From a checkpoint of a small transformer trained on Wikipedia.
Size: 15 layers, width 192, 3 heads of 96, MLP 960 GELU, vocabulary 2148, 9.73M parameters.
Architecture: LayerNorm before each block, rotary positions, biases, untied embeddings, normalized queries and keys, attention and MLP in parallel.
Training: a variant of Muon for these matrices, 6250 steps.
MLP neurons of a small language model. Each row is named by its layer, matrix (up: input weights) and neuron, and shows model dimensions 0-191. Each number is 128 + 32 x the weight over its row's rms, rounded and kept within 0 to 255. Numbers have three digits each.
After each neuron's rows, "fires on" lists the tokens most often at its 100 highest values on Wikipedia text that the model never trained on.

L4.up307:090145133132112136123141101109168116178041127140135163202089153195056144061120161115124122105163103200103122099106147133111103168069119117149144129102111158139097145159083122145123119101142103085179126126138080125110144134128094175086084167164138149068116148143130169080162139130132159112116147110170131098170094140069136139095096130096127081101177181157100134095109109191090152068106148139133134134145174110105110143090185171133115093199158166114132127139159122100103141159130123176137168081125184100165115101135076168079104163119127088155036115145115151162070077150114149075
fires on: "ick", " Val", "ev", " career", " sup", " Thom"

L8.up958:095115139120124083148143097128090099144149153070123065163140102125091145141124163174188130115098133102149135109105106073166073178157117103202152137141147119145127149122174162161122193056131204119124154094184160154108089101100164075122138144113089128215169073108156128149099107122054100132134175159148133187137089136121117083135140117145097125153151080103087092133168156131203098102172088126169155159151097133145132130126097151077128104143099085103168112153136113113088105095185093120168063128113079136171163129151176067084045128084111139123112154154154123110130110131116118107
fires on: " to", "p", "ly", "ent", "id", "n"

L3.up356:119104108083106124093130116100101119176103130094125157109099126138116157176099131154100113126126148157127183122135060129141117120085176119124172092137123123105181128135132201140122076141130181153128097137067108080149136071166173089129097172130165083125168064101127161137123116115132123114120131125118179156118114124123117099163097080129090112119158134164146138095148204114147120164195164165094189129105093127170128192101154126147176142127064133153186139158134066102121102138166100117115130120118108095155195109135075164047115179208082033115171171154196159124144163127152143154
fires on: "ur", "ent", "enc", "h", "art", "am"

L8.up446:080144079118108102136107166061134148068111140147096174178156098139140130096119173163154137122101058122143138061132129117072094208100097095147138170152152132084174114095177154147102139141107125152145134087133163097163156110113116066137092212117151103164044183120093143110112085087134141145111057150154120074083080112107128100080102175157175121160131150108090103142132151153049103085137135135106156149133139177148159140093105129142082169119144203103127141193139142141126117125134113152125179105148108084137143081190094099118101102072105141115149147160123112151173103173156141118
fires on: "al", "ed", "ized", "ated", " of", "ic"

L4.up353:097163125130146113131106075155121135078146114128086157137099137178158091145121107156145113146166104136119142145162109204130136193100165134150071163131115110171144067169171160094085086091150152141141204089104121108146091115154082117124115093118131152156174119054129117181056123111116107122160147101165124069158143159165142105139124151118123162133074108138136173158125084101110128141161127128088135113044148154113137169098136138160138085210129112104153137145085199035118154062128197123175093130165117096210152147085092134172092134092107097117146121150152113115113086127145161089
fires on: " in", ".\n\n", " to", ":", "=", "ru"

L5.up23:138150026155077100135147153110118131103124188161141153139117127128117085164061134171136073152100174115140089122185107141096099149111101145157122113177121075118137094116123157102129080118141126111125126143114144119123121076124051089154127146084095115145051236095119180151147069120126158118151151090108131123161111113228163083077119155138161086076141128086120125120113131129102168170117152155171119109150120170072190160122138133083087097071122135113156137085117123132134117070135150140213119138145129138134118145143049109188116104105113081096132113182121127125122145097114142078
fires on: ".\n\n", "."

L12.up465:077114112040120116149192094159114157096084117158107146138162146205153104087131156176170093166197127097089160125138112093130127099133091139137135128200109106124175116164154115138074161111145088084133181106097142116132078124120159176108112110102173191136150162116129128142144104131156102107112139119142108107129187157137119101152172133156100087100187155149136115135162108127154136206115155106098097153108138143043147141121123150154135158113114125115142094109128106134142113065057162123119178148151107173015103163147151113178089082145168140171200113157079135111082108142154114081
fires on: " B", " R", " L", " l"

L5.up515:183110141116089188188154104113148160185038101143151108101181196126206107108131132079090170129121131130076187148141180089063138129144109120141115149111109127097154127124127198152110064146068139153148122146086107106131125146097112114082121171064144131136106143099097130123105186116115164086137140143121126111121059163135110145129159105101157092147157186074120109135166136175112115177122111137109125133100139086168115058114146127155058109193097138161133183120126117097128144102120145182115061145112146126090201139167050084121154095107104146109105086113159124092131161138160126133
fires on: "ic", "at", "h", "ell", "al", "el"

L3.up173:112150073064126096192101084196153119088140121136105096130118150180140094126123119175079140115118123123139085123196136185123106085145164145148146173097117114122154126144150152101178119077120138132167107145069122090140138050072069135111158145124103111113122149093130148136126149094122136086160144071129108096153149146152117107110080149102118084117084140110135143166145104119083130154107146092148141111197091232120143224142152108092111074106140092161155127134109151109123100108097179136169107151189077124170127163154082115209111092112142152163151090162129141121070103086212133128
fires on: ".\n\n", " |\n\n", "="

L4.up908:152124140117151144106146119110105144106137121086150127096181140142095074156128131096122150107142125143112188156158180172164126067125177183148147114088048073052144130148085102141153140142178122094074141158142083123130125131137105123047124156139137158083131186081146149162132113135151106131177099138195122100116146086161134116100116121098128175192067145137128107156141146147188186118057107180119133071150149114156098086085111090091124081134170200154078106167171156109159096106115140086099139137121148127130105169149166149123142120141086149086133145199068080177122116096144070120
fires on: "er", "ed", "u", "y", "en"

L6.up540:122127122099117083112168172113099150109184159101111159066187128131161122073071103107111173109138174166123119110093133196139094137114106148105111128142191150123085049150149150126159139128158106120178122178063131118150142153145094099139066134135150171060114171080088141130128115086177178143149098101075139143144154140147072089156152142176160140151154117125110100201168128114123185121131152132177125152106127186139101142108108098195090093136217118098086109118167065131109135140116086108103152131164109183131104151126168153081159152144139141103103170135065119116116120096070198111
fires on: "a", "o", "um", "us", "ic", "ed"

L3.up650:129130159090096143108154145120175096101134139120092165111151136171091135126133150120124080116125182109059132166164125149115089139149080082108094123152156139089133111131061161173167172161101103092203080135190114168154143141143155127162127166096120080100115100238129113164106099153097172096088164133087166151143126067062110133153061137136138065123109085129144149083126120113078161112179128122150123123164105186171130185148174160138063144108109102149153115165136146134074111075040131121151097119081130160159099111145163129154093138151149156140147122156086141126076116147084129179
fires on: "iv", "wards", "ent", "ital", "ur", "ing"

L3.up643:129116109048148084077104123179104158106125150125108123164145145116099140171121217091143114103196114162136090117070110108104158108121116132119122088087127124131142147182172149136101148201139117100156123105109096113218139083095128123099117129132134125108121088194107179136144123110118131107180182174125100203151119129178125128159116101107181168166123128124186099119159105088060147135157131061147155148149127132083108142146171147126127092093186038125109063132152098067106130139140084142115126097177116151222104100134186127082140138148114116105142119127153092152180139146115110088
fires on: "ice", "io", "r", "o", "D", "ar"

L6.up18:165084132146108137105083147140142107129151057115163090172150056162155135110181073122143135120156130151146117157125150141161118132124171085155104126084186141143138110151087136131124133125114092120099168055091076113094182102125067075184146122109121127152148157122124156144123133183105153121128127177134141170126138138152159094141128019103182106173102107140083109140107127079179191100072072135108154118153165171122107156021200139116111158121128149082147143139097170149131141186112144117171145164133168137118144128151047076137091157170124156148099113096153129132149093171134158082
fires on: " H", " L", " E", " M", " Gr", " A"

L5.up29:110133146103158129094125150128117110133090123102159165211129159153090119154084129149120107165121160155114094176136051088157116132124141106152155093187125115131141117126164062141143108149140150151123109112133094125162151105124149097099083192111160140127075114132024124152175114090102107143125093142146164166130146047131100104127121170128070144148113112100165103133163151125199119135221112141126084111070132131051111152157084149159165099138145142146105157116088187106158159103157079144167176092110185089167083141155152066167117119152096177180119112094110083151165126103118188087
fires on: "A", " a", "un", "a"

L10.up453:079138129124083075095072127169112128129135067076151141139113137138167136120155159111140106136082130148120084077158098092148161118133184124092158123155141097127131102117157097173191134102106143116119085129147122139126136107133172136099101169122133114115157116110099089141183119107165138061138095019144091098111164066109126152127161096089174159186124166090163134165193139111084152159184095059137149199137106155127078110165186145132109096100147129142138125214078124110157149128101110131187138109108188171130164130139129110100073182130172167122094089147155140054111180124116130105
fires on: " r", " M", "el", "ro", "w"

L6.up624:168071083147149072124114146088128119172215123122089126103155155166106156172110153131135137119143135207161139210164128158126092059113140130148135130175119145100113139109079112108135144115174099127143086122101070043119177107167142126082127115020125116177099163124141187107071132114187111132168109151107087129102159091167178137091112092149120142149153125176142153151124138113154127131121133151092156113101124126156169085075087134106145108124084132118196132046120149099173092203140106141116129150105088096132166131122136074099150160155118109152204142136138144109098113132173118094
fires on: "art", "m", "am", "ant", "ast"

L5.up608:113130106144130102113149129061139166164115098163126126163103084151115110112161114069059099126150154179119145130105123090085172104160089119089135115192155073124066126125058143098169174120102156169148104144142127070049157141134131080106098113152148161145075112108093118080170150054153112167140113135140076062086149193116121121109167178148115151162133173133106100164159185137122174137129142127112152126116170166099127142139126108161095138150193137137193100169100169111104149136069114119115159111147109125038111184189158139142143198165120154089145133156172177133124151124123121092
fires on: "ing", "al", "on", "ro", " of", "ric"

L3.up794:126117080167138108188124112144115120111109196187126131103124134126066139135139120114150108172144142095131138199125151173117137155176112098126178154102110099119151117124055174173113068104075123138182154111110155130158151105145138132111155160128055131212181154149061125122117072127126156119129150130154162128136165142161097155074115158161119116173097112188107105116088163094094093085169130063173117140133139158131143129106114131096107155139112066120162124160145101116041044101075155155140127184138086086112126130141134166156122162171177144144131120129157073174070155183081109093
fires on: "in", "ing", "wards", "at", "av"

L10.up370:108148157149126147233109135118119106180120125115167107105153185144162143140110139129169092126085169094127139077067082115109124199153172137094139104146159120130115163116166120120160146129139167147097133083153137075163126139133109106085130121090127060157105095171108195112121092156076141137128129184100142113105203146078135114139107065170145147160161143138126113069141201080150102160164161110099178140078147147184083083086103125093099114112184161127168153102133182102112141106164129107159090098107146151158163129102089065109077132100143179111131130129149105058094150117072141184
fires on: "ex", "n", "C", " to", "c", " Car"

L4.up279:115111163048183115044150139066091076114177146122145106116172151095168126149076150132160136108186132104155077086114190135075099068221158131181094103078127092119134166083132122157183102129182143134124113146131096138110143142104106152089164117121165131052094141126076139168208114142177145146115114141106124119122123096133079155177168107166108162131141142139072160167150144155110123080130103112151132135112167148165140127071096094133114119165155057177153130142147159141145138119078073130107138086124146101126103162090149108171134101162171090138121115103158081128174137145078146129
fires on: " dis", "\\", "us", " \\", "is"

L4.up904:138068112057144128197155129141079119168071145100106112111201179134118158151131086084097159142066168177153138173097119111118136081120191147112162132152145142158141114179099137088155130172065144138103088154104164090104092200100111065155126150144149134075122066081097178176113157090140136115098121147112120136143118168082132114126114055117167102104147119139125102132162148077101141149147125111073181140132129150111131161150139116116107185161212074175142083137130117129129147102087100147157099149119101090111077155144124180126119145144106140106146210148158104074153145084092117090
fires on: "n", "ex", "ad", "ro", "inn", "ing"

L5.up57:134137107108104092133152133117119120063127123167128126124198106127138135154092136088119138176144088139109123119108155164115132121123083081155149165137119189128119147157131155074110113093130168151146166188122099115172193130144152152146212158074149100118167134172153157131127094149072155166217117179058175116182190090142115068184060101137135164122148185116149108099138158089130184147096089108066135081141141143185121125120142144100089164153138118133053105140161125088172125121136140112064105127157162191159150160150139083086121086119131114113168129176080088092142143115145124169
fires on: "it", "ar", "er", "i", "is"

L6.up163:161110132096192126143115127122131149126180118126199117126079153140127137079120058128158106201068127116155085174145057102170090170126128175133123120118123127144172091131136158113144152125104092146107131128086084178087079103063098079178122130151098123161164128160135163162137100113138197177066117137170114141190180149147124096175112050100159147128067105083114086134155118134161188114131065119112149135121133201102118171108186142102153165099072175109120113135160151133151120091110090081139133154075124129074137130162127076135106116154128178096075120112096112114126077134160143106
fires on: " F", " T", " U", " E", " H", " W"

L3.up87:098169093097151148157179063140096127094091095121093151155151098108136089087107168149100123146118102112123116116153185108162084129081156100099165103131102123159119076154140164162088117105036082094140101100146103145144131120113119078136074182118126113137073113109130138089117093139158132126154080162158217151116127134115127105118075106083212128201140151111079068141162132134131137076123102125100198133164177158188166183125167149133114109146096132091166141147164172131054168125142140116080099174130129090098179140153098114102131093094131082121111078129096086160138182166144108154
fires on: "ic", "ural", "ist", " national", "al"

L5.up509:169082139101155133185151117160129203154098176173197158075150176165103107082121153110137095144093086180093144101174139143074093129134109075145099132101164147146113125139095137172118134145091154131154121107107174109116151164131135212185154126099160157132075079135112158137103205157165110069118125110163087114162152111156160150096145064170086119114142119098130126168144144168195132114151164147117110210116174156133088088089111135093117144112080147128129130114149128100107123119170159141164076138083102131139137096124096100064125118171079095152147135178202110140089134067154104095
fires on: "op", "ip", " of", "ig", "art", "om"

L5.up64:121113134120122097113128125147094155119127105150119085097168165095122085132164093100151128143143160073169088098172189187173156177107134050144102143003111085118129163149111116162155123071130123124146150096103119103125145105171094104110097117079170169095170149053126128159084125173104108192095106083169131114134102142130148108168150095206176121178105096092137171107089164142092092128126130126129174112094089136163115098092157177138122099135165082159167118159144110120143133209088121083161199088107193097128127093155128124151159133152124147148150091136156103163118173113107103132
fires on: "b", "g", "s", "h", "c", "ol"

L6.up264:144131135101142166124098127124163135123159186120121137147106128159084157179141148148145082113101095103139114148121091127179123158151138090158116133122144098165126151181095103165151149162123087166121150174057086087189158176122107144150179137205092117079070133125162116124050122159128163106081117070163082164135188124129128112097131150136124121152128121140096101117114160051139121117125140120078133171119156157170123088088126034108129109089168155171161102159094158135144124123134113075134110095114111106119112128157154136144101118105114082178062093160075126089184224194107054151
fires on: "\n", ")\n", "\n\n", " |\n", " =\n\n"

L10.up13:119120087178141092142196125130142164133117136147119156121118143151091108084117143098209073081129169084130098128167139176176174154144158120125140198168109122138111096155139115107091147199152164085126122155188132129167089148155107088168088124149135158172075184093121106146157139166126132148086119122110103133162132125120089118144132075070106087124124135172126139122103110130117155132136132125080106093147113130156091125092140107077106117130098140143151129147070229103123148142141168140086165123146091136084142094110187076217158222156200132198091123138129150143141122076131064153
fires on: "ch", "ig", "is", "v", "in", "c"

L5.up645:129125083145172151105152098110148105137119113178152089161132124072120086128063193112088087133193178128102122103120125154115091174124106137152124103091162081089176127154094113116150076110114131103112099151103151109128125122160112092120049144147113105145115140145161166083108068047116124107132115120091138138181176182147134119127084144104090117130113078107155112127137138216131154119132075098110161133092128153128221171133135086118141086124109108160163067150101125072130135120136140171160106151111122172191117175132032056141159196127143092103128093156111105151200126146162111138
fires on: ".\n\n", ".", " the", " |\n\n", " his"

L4.up877:116119156144131122107142115120093142116066160138125180163116103150132138115137111120115164118118059145099164174165100168159137043124065179104153171148119123160137111120099091109112152159158107070123143113107109132195139098139169076117127071165165039086091162144126146105177177099124176108120129176145128122181199177096123111065075140133144080128108129180118143156132097147111090121159108112154132100051170127154118181112137189109149174057142125143131086107151143117185119117118090148106103105055108104150109156135175131169127160126151082118071143186151119138094052124133165136
fires on: "it", "re", "u", "al", "m"

L8.up320:173148113134138117128099083103125126050175144157140120107119133157182175118114113093123124204115084161099106111076118116123068126154137175133160104145136166148168075131103122082124108111176120067087135113087180141095139139107151072156064106161122168154151112149139120178161087170152174135108163164200112102140093192199216096150134124127104061102138115164168120183128136089147154142134118089119130131142154078134138166144194134130137090130074111165142117114109152085118118106135106134109129138040114130134157135093090140182096129160187099101129124157207146140146132070116087090
fires on: " M", " I", " Is", " U", "-", " F"

L5.up923:121104103127158130153132112128092162140112085101112122138085125085128146141131164104146138110196075121145113129109089125201160154099101165158178134149082167192127101089168125182149130103122132138104134083042190088123169193126152184155097168185107133072053081167164160140120123135066164137141083121129139085123129109130121143151153160091132029134076070148161109113131138066126168131124086136150117128125117149173150098146159109116090106137164093168150158129076150093097147064079152117174163115086093140149189086102164128180116145147187109125133100097140136115086143133159152109
fires on: ",", " (", " =\n\n", " contin", " and"

L3.up758:162101138138090058107146175075189103174138156158141130114141144090117114172116085085152125121108116140129121138136153167137126172162138143086144109155042077132085151151104102148102101091149110121119123123119131141155141143146067112102135157072167130123140178164143226123124154107079204149111080048108146157146121151051139119125149142104172127088165200156113171160140120172175068111062125105121113149109058101176149174127102155140119128115107192128159155148149106144116075147142103073157087157081106157096140136156088104118135125103103132124104150100134160144111191190066121117
fires on: "w", "em", "ev", "h", "it"

L3.up729:115134125078071174110122206154138134113114128165128139091189121097171118185146120140061100107079129146125146124142103178127160083092171082120112116113118093147136126144079093136109117147137114111070077058126070110167153140184136139184082135183164078110145153115145207161171128120128135123144087136210106161161143110136136149096129126090074130103122105147138074160087130138137089142090083139160171113065110140143188170104102195057155111117157125113111125128139193136107122126131101108092151174149080115155127148182200109189104100156158125122108093137126108085142145175132108082
fires on: "r", "g", "re", "iz", "u", "ition"

L6.up115:168124083107118177120124149144082099135066152078103059127165137101150102134119185161093161125119111094121142134109119091128130089067123133120138167134082167135180140119181074174138170105125090135143114165090142161129187155111116104132133098121085126107112121137193140129102101116109100110092161117165148150190156137139107042122195087056131088107152090172103147167117110107166102165079173160133163129217164133192117200094143127130131073100106144161197164115121129088108099067145155128149158114115065117110134136134173094127157119150157112100107103153083124145101183099190153113
fires on: " and", " by", ",", "RA", " &"

L4.up732:056118145168161065095120112154161064168170155144110145087166152104084137122105127093103142189149098144061156112137133127111114141099155166182134143100127111106142165128100115138115147148116083140131159126126141150160116151181116126118185139156106095164189138120124134142105125072093121127127018118168111114130093135122151157151162188095148107144127202163178062185144114153152094137079171159114134134103136154155148144104166115100108128201127100150130139149100185155070123146045097101115106174166100163101098182134079121131167115091125140123126098167052144116057168123086084107
fires on: "w", "ach", "amil", "ell", "h", "ott"

L3.up74:125067118080125160137121115084173156183194169130144104133126151150104204137123142120103176125163131188185119151119116158117139112171123173159183118103145043087115145110117113169131155136152115186114096114142166063145173109122170182166146130161191136138175088196140107124115096136110142135155120171144105048121099183188094125136153146124138094100156109131104088079123107189083164114129187132121137116085120166133161071132110099111175096180137137092100126171146082113117128146066114111184108093165123131147135135157143144133113082122180128065099106179072128149162101141072126140
fires on: "own", "ew", "and", "op", "ver", "ap"

L3.up175:103085081172178169094131134115126134118045139170148174162109038114094143121100144119121141129145076183136083136134131072102122179118182133145139072095093125096128167115087166181144145176078127111124154104064122110151145091150106125102139161161137117142156100151100183151091084119105113084145191089087079061186055144182136120156143100131147124111120146109086104169182150134125122095186140148163094100090133115115201137113158166116136086165149109122138123125126120146135112091154069114100105094234155124137117137146097135132102089174122124132137167098154143207111118126115128097
fires on: "in", "o", "u", "ell", "ar", "a"

L3.up725:114171074140103147135182138159091112080153166180137134164151092098114110104192193135139194146151111166089111151103149081192113123123198130162110122139134150081096088137157130130081143106109200080117141154082099084115137098100159133154089133140113130124186129127121125169131127075027125198187159126120167120150089150120147097098116159102092118103113137160108152083173164121102119147133123161148112139134122105099096169134171130104060112138107084092061155123102174129184098147095151128119121096101183134154187077125114105099188110179208112096133114112141151082165135172142135109
fires on: "ish", "am", "ats", "ream", "iz", "es"

L11.up24:149135149199141170141138161158096076133161069189123094163129154136078119143060098106128116089122118126127173104109138125109210116108139146193106113144161142129073143186126164172115173128095135079140139184131151130106175149112174095190101121128138075136166108156172153135106113179103158068153111094094186071087152069146138185090126134149086098120053154135174126153144100156138122096147119135100091188112147178121100199139167101138142120150156190153131083160122101077134127121102140104117089103151090097180110117109113188085100110134122162124106119140119155094135153065116127065
fires on: " be", " e", " No", "he", "d", " co"

L6.up693:137165123092139169129144144098158084141130118128091082169136115113140117093029115082174081099145071128134158134154122108133205095081100177168157147127155144149174154052156169166140157013128102114077120162146136104076104130138146135138073164134151095068095199152154108115128135142077142141096121117128113143150147164125104125174093094094178104124169099166128127141200133104072133134122133133136098123143127118135165120125105119144104122090085158107128118122178122137125115099111159146162137094114121068145178127078212082215184165125160094117081140092134160135128174152146129140
fires on: "-", " (", ",", " and", "–", " of"

L11.up775:149143125152121105147108139147139148112115129127137153136106149143059145156148071100105163139110144185094163080152099182104149140128170176147144083118141091093093117185069140129121074154164150070162115161144174127133132153151129151185110173089112157140133142037138119127148135164100141115129101128107119109130127084109152096131142074154173110180092122110093101150169107123140101102145092116123133130068116183207125156137163082156132121132151145149139147206144226162148117142143180096100062097143141095180078136184123050139127076145170127041099126145083085119092124082090116096
fires on: " e", "i", "he", "e", "se", "v"

L6.up486:188115116121140152133132151079070113156104130130168145097179121142081134121145110091097122159086183176073167087154139172154109164155117142120142094147131143134097123125149105142076154119135104112138155205126159120153142108154097161123066091133064221123135165063101179090136131103144133151087113159111095095103108063106151094157107127114140131196155132125117168058103092123097173094038182122102167089158154138165135099137127068145103128168132134093136155171138151088190065161104166127173114090118116135151137133183080180124064140125126162112158131132083146119135118103152062104
fires on: "ing", "ive", "y", "er", "aining", "ow"

L4.up508:107078140145077143145140079138203136128181206115100070111133132097153113126107084074129178098130112072169172136095132167164110105152167089130108137158095143141144088092137134110133140192089147182104156115147144121108071151175145161124127151118118171083125199149166094117139082145133128105111134105109116136156121160083135115118081090132075108128151101110186055114099103159160074176172137118089156119092120132108124094105162210108120087163149118195132058147147156126141150120161079127138099075120134149130115095112136168140123150073202139157072062104140165109101073176145123116
fires on: "ri", "k", "ol", "se", "st", "ann"

L6.up119:168167079112131152148203109125138152132147209122172125127114152107052153117143089113186118129093046139114158132138139168158128157154159132162098106075115108096131141177139092114139139131163106089158171120108130097060121130077165171128144124067131115099082093121164122102153095181109127117162081136168059127119083190154111085101091146159138126105135163132144075144113109155153103119153142105064090168068136170115114129155152088075127125184200165115129124123077080114163175052148165155098131111157151181102104115123191105097096140129142102155164116146136178150137129136091082081
fires on: " v", " V", "v", "V"

L6.up608:155091107097128201118147096145131138127174156082082180118115079129129106123106107127129136090138188117163145156079056137179143169157123140084167068144110176089191177103148109170131156118197168085149102133147073102136156135132145135151137143146160106161119188130097067141167102130106108121148108129085061097148106084139103118119130128104109140115108074136171175118188175149175112123126110129088113053138135034141169105126098145128132099103154083205121154124125101103133142183075078103173158120145203112112113146180114100128053123117121130173141132103118156149097104112148081132
fires on: "et", "A", " a", ":", "ay"

L3.up522:141075127128092136186138156130129076092100036143106147124123080141142070093119169118171139155083113117147149144159110094135110176153153071077136134131125145117171105128141145144168153150061057162143155093138180176078158131150093083123122172106132129125076108144078107129082144160125189109176109118139173196097080143121080086056081102127111101181207127111129101161112149197177062149185142164130137142127153136176157127082122126123136112186125107155110201145121106105115114081131140121112146079157128154120136152180100147174109146143175127158124093140094161104116141143110169150
fires on: " prov", "al", "v", "ic", " repl"

L10.up636:131055122107153136134144122205135115154163197148132104079105078081126107083116148152123147128123159120141146191105161105152080154135173104155162139156163143126117123189163147091108094119146116039089135106144125110154150133091085168116145081068161163041053069102066194084155147153141160190135131125167132107109140163122115137111117123118122132146153150113105126220140169133112168109140116135100093160083136171146074127151122080118080125142108159116131167093152110106153225149077158130117114105138169181114123129116124155129112125047128118149159098176113155112137129114123123073
fires on: " V", " inv", " v", " ev", "V", "v"

L12.up346:130110134147094132144154115131123073099117072117187127157107091143128101161227108093154162175078150104101132126132140146139121143151118141143086074093128089153136143062165054155139115108132063140179118108107145106146132098142088127142203077166114188167152137117136098152134085084188188083145154151163146080153158138136083090154087121128151147160105127078101173147151133104136117146157108130092184145141146183114105171129136176094095143097096162117213128138099078144109075124130092132205132135109131161113197155113115078116081085099204122106119116122121088098123148171160088121
fires on: ":", " T", " F", "′", " M"

L8.up251:200109142142086139110117169132078100160134158172135103144134078130169068170075149139137133097159093166137080045114140182139161107194102118200162138166123124131107136086089113086033077130126143078116172117183138116110122128178129171092124127105140143163137149119142164151134082157127155138091129168119110126190169107093142086150150107130117159225143108141131124172156157150116150126140105095118124071128110148139160136135179117111135130199153149182066185147125127143132169184107167092052117125088136105139146109106081088119100142107112129162105166180076130136108120127130109065
fires on: " a", "ig", " |", "g"

L12.up817:118136076060111150083144147134130131127094132088105017123137120129156130146178155150131059071132120137111163146115113097147100112088089120120162131102104169068178161159119111130093123146094147156114176173155101100138177140130096137160175146197100115108055071076128106163139103159149170111164115097224099082136147167159126143147166139156163148130167124158153134108112128092084093151103166075137140106153151127104166143159164111143084107093132108131122107134082120137090159099175155060099130155079085133157133156181112170159117110184168112173190148137094166109163177155105152092
fires on: "-", "\n", " \"", " |\n", " by"

L6.up0:124121167105071098108150106066144093201116114102132132154069164157163130119072117130105149158139123140186131111118171145167124069140140162134147065083145142138167111127112165136144102135143142132053163120091085140159136159153140189117179109110114147112124176095105128071102104164116180131111094186159129159146132116167102148097122143128183118101080135157106148146161157080142115128141111166143152128112121135130112102065080150115069151171110133149150123178132102168143085079061113158137146107143130055209079095112089167126085150195116102144154157109093145009119158114174106100
fires on: " (", "("

L6.up598:188089096175134150130116161186150172081100151188146142108120080142151108122086180152126127168140161112108037128178085174168144189139163112129160109096112105116134083084122127104155131132116189133119093185128081104112107124171077153165063131134118154127134111150170130106103096137137145075174115084090107158125131162109078110103150150095178152124108111101091190125109171121052139127134188147118101129080123146131104082079148183135101107108095102145165148181123154112168142145073122135130200077100149072068180133143181149136131114076139111085101148115174142137151133092109074118
fires on: "g", "is", "ire", "ow", "ct", "c"

L10.up110:131155102156173061139129168101078149063177124208096142183144079123143133106109136108122123089107178163121129191110104113156105101155118059109133133175119155145083093148126059127118145141100104124122145116093158146072154148126154146167127155132130055130139179120111202184117099142062186143126117131073081090146109177190105158114105161131188140124112129091127112174152066103155135105178158090153086149063112177096158077129131105128119126151164130115080072114125171145175122089116113145161120125106190160085113089149172122106093140186131117150151162097127108070110161115131160130
fires on: "o", "ic", "i", "idd", "r", " Mo"

L10.up227:133096149137124146176158150158178143191105106071097100121113130158151080159131142202093073104172084116145180211156133151155102165079143096098160141123091116120070111104073141156085185165147207107163190049065122122100099128172139102154121076165096159119135088080070150097138106120108152135156091104156146116135110146162098077148166122087154151163135084098080121154200124113179165148160145112167151102124145128104126192139109126155124110158129158023164155104135133139118143109119158083130115137130122126189126150124135149074128102109127090163150152141130120147089118109124098117
fires on: " in", ":", " by", " h", ","

L6.up366:136129121165122086189089151100106058219139075131123166158063192115146127140118175081114104180132155122166072135100148116129149074148096167122106085136128139192103132095085094162179069125138128098158166120129138174133137113182148114124096124103110175156149155087134082131150088127179177180120088069166114112187165118099152149139113138130224104035183106110087135097126136132162144136135089143107154134108080160141093066124140147117139108084099129086154145161140096117109106103169117162116104115219131131176106109139127120171077131156093128159115130097145140122141136121142117091
fires on: "-", "–", " (", "ig"

L3.up895:098136075118113095156070158129099145118144135119154221170127071116152113151129122137086101091175106131169161145083177095157148150112136109202102121090137166108106153107096090146122133188122095081061128148107158149112184128084136156130075119157111100163073088177088135076188151063171090120126066144159134144172120134128133183126142152139157146126171141113114077159139160146113143165123089157191137120129088119104140153117060130103150165071127103139170140096130136141033106090127129145118107063126140123150096184120124138202123127095154130077111101116153094122104160147175169073
fires on: "ut", "oll", " medal", "m", "'", "ext"

L6.up16:109107141183097137121165089107130178154145112128108049087147107178077114101138133119201147114098133185177122106095131128159118110115132110119194137166114119079143119174132134056129134133109158083108147143039139168176090119141217118152144181078138122136069095158103167088132164066072121148102172140109162135175122087139132076170150145177116073100138092147164126077093128063116100129193106170158177129121127144158096138106128083114114134167106106144066116131198121130130142102193148102173177153152118113121097097126082097170104141098137113112158116141144101115119090172101116124
fires on: "r", "f", "our", "ble", "order"